config.yaml
d_model: 512
norm_eps: 1e-06
qk_norm: true
parallel_block: false
init: "normal"
init_std_o: 0.00394
init_std_up: 0.0223
lr: 0.0125
lr_mult_qkv: 0.4
lr_mult_o: 0.825
grad_clip: 0.5
warmup_steps: 63
decay_fraction: 0.395
final_lr_fraction: 0.0
MLP neurons of a small language model. Each row is named by its layer, matrix (up: input weights) and neuron, and shows model dimensions 48-303. Each number is 128 + 24 x the weight over its row's rms, rounded and kept within 0 to 255. Numbers have three digits each.
Before each neuron's rows, "fires in" lists the words (lower case) most often at its 100 highest values on Wikipedia text that the model never trained on.

fires in: "a", "he", "on", "released"
L11.up1627:160093127069163106132149100158117114099124133144102118109140134177097135120127143161131109110130148120087154131130109140161091144173122129143094109136093118112166108100092133135126133139103094103151095134137121151091078119123117108125136149098122145128112133133134144114160084146131152124128147118167127115135094127129118110182076106098101134125137128109109153121120133091105124134105067158113141154113138170130140131095133130147116120113139108128092151122142156148170121136112109153128141112139150151093149147126126111132152083092144139149151124148130105068084119148182151136096139153115117090094140141160127123130131115152145120145144145152116119156101141125172179097135119104126093119076090127157091106099136115136139194143137123127118100126176129134152132127181112

fires in: "a"
L11.up1133:128134134157145177126141134165116083143142133087154135132115135126081116097108116121162111171134163158122207136160159171134058120144127161162119137109141100141133120132118104093116128150140132109078107091120119175093133144117106165125168111130109130150106156105136124142102130113136128137105178098142123145130079157131118130147123097165114141111126119146142130162086112118123180136089108151154129129132096116091131109136157127162124138189123139094193137131136122136098129112125139138165143168127137144116132114111114093112105149137120138108148143072175159098134107103129127123091121189126134124083084152166107155126166099129158149088100111131139128120109150129140161119104151133098167125107150159107135171084129129118140120150104133078161098104130152076134140132148120

fires in: "by", "on", "to"
L9.up632:136104130139147103161128128083119123151155140101174124154099160125158121112113139135123139112127119149118150126128097144143123110131167135155135156066157109119121143109154173144094108120117132115167115119103132150118155142160101086075114080130144154144151163145130140123143128127162112135139107139118133168158153120118129101135130136128174133082090110119114129138165128110123132137140099114128113121148156121141126134148135141160118105109147111119133123123140116142142104128103136118132081084127127108104165077141155064160119153127121120164083125159116147153127186143142126160089103116168154095113123081125099086146096119095107124143138166123162134106154101135072161115142138120106111120106132138097116110100143130115177178144141125094118141105160092188151104133115194

fires in: "an", "in", "of", "into", "on"
L9.up1047:130173156131125174143114154121121110096136129122108131116132153148160096114113179182146152137136129130124129137132108122086154100118163133110118103128154132112109111122128157134143180150117153113121139132153131120161090098119132099134127159095117106172136083144103112124159133076109140123159125140146138106137144127128129133125147142113132139105125140109087141176097148090125114108139111126142180156113127104115094088118129154119078132119109155107144082096128120121166119076108121107107100120080094122141124122126154096111142126115128165171159136117098137132137119117160103078135102112113129083136154151138124129134161073166123123120137163139130117095158083147119130149143170116137137096135147145158121139105104126103180110115145095134098107134126109067126119150071156

fires in: "to", "would", "not"
L11.up158:068134120106112144091133125159123122106135126103138153091115125180132119125123159159138090116177105121100155099120123096125117155104098122099100116102110134121080143143095125142100084099095150141126119100139115106131138118144079124138143128116144094147079155129170148087138106145127139122144154084101119134117131150123123133157131118127106114116105088115114147120132127109157122125151111101088105160134107110106111130144105174134130144157157089134158104108125126158134106101139115106081136183125117086112143131163130113108087124118121116147168114126118117141109148117146151124121093100155084105127118140137093141148157099127088131168109132124130149095115166134109167190083172134128142122115090139154116115092132102135105110080124118145125113106137116104103111184127147

fires in: "it", "he", "which", "that", "who"
L11.up592:153132145099123146105093148122115117098151106147133100169082134152125141136147130118092108139140142142113143124133131142103121098150106115151093132102179150123139111111151153128131150128101100167153147100152114149133126127127116134116131141124084127121128097156153148115104146078107137133081111131188109158127117122134143148141154138129149117130121086122178142139119127104159105127163090111105098174118158128160167126167113095118079119162102124102131185116110152154113167158082100116160157157134102104123151149147158129087117094112147123125124080094120124101138106130169159163144125131123142134164088155123181142096123131113146127133158154096123124135120101125141127096119104145181077117120093178132156114150171129119116113118150136134131097135119106135163165130146119

fires in: "which", "that", "it", "this"
L11.up1392:153112163108128130140118125082126180127096127151163125147067149107149160098106156097147122135086100140139078161143114119151086150103137107138102117161134094162136083115133123169163128100109133139137135125139097088139110148140116133145115143142130133124105133108153130122154105094138112172131141136154095123118103138053104140124117131113140104151148151132107127080180147140100096128155183141163119107130158129131132127145090167096117146147123161055123088122119143151122099082144178097077115101135143122146159139124106075144110136080135149131157139157121160159084113149129142116111131104130124152092116177109099181128106151091141105115116099104131146184124126161107126163164126092130134157107132142129129116142120190133129135130100129139109075099173124101124109139115147

fires in: "the", "s", "an"
L11.up1724:145134148121122121093122146124119102123144097124149135129163111125133120144098140129099128131128103126111139130133161138151118147131140133141084109121138104168107107124100121145122128180153135193114080154155124132143116120155096102143154100107117167093155081140098094155147092109148116133145165142163089142085154144113118153126111107160114127151111139152126076105175159154121173124120112093177146128183134121114121119101131109147101131152105116174140190138108162132135131131170124141113093095118139139135181131149126121126083146104128147135103151169109142136151104132128144156102123136147136133061141201093126101127151123086098148111127083135182120113135103120101061145147118122114148118150102124135159175161128148109111151124120098128167102114077120115135146121102141

fires in: "released", "to", "began", "only", "published", "took"
L9.up1904:117131142105130123116090160125161121131109098142149109134158141170118116149120117099138206081170150131135145138141124147100079099097066077096154112116128138128086148097126111140124112104148169116089105098139142092142102149133091169128135101144182146161102143164147149100149179157108140118109114094124127133090126090089118111157129167163116113160068123133127116148130132066132129151123130141134155118136085131130098122151107141165097093121156087134137146121155155115131147151137112101135114127139106128127141135120134074158159102107144147111149148090118145151122158090129120097129113113185138147119150155112160103089132148107096147084127101107138090146105107098125149147141134146050146150125145136106137126136149133129143116151096117140101128131147098179184117113109100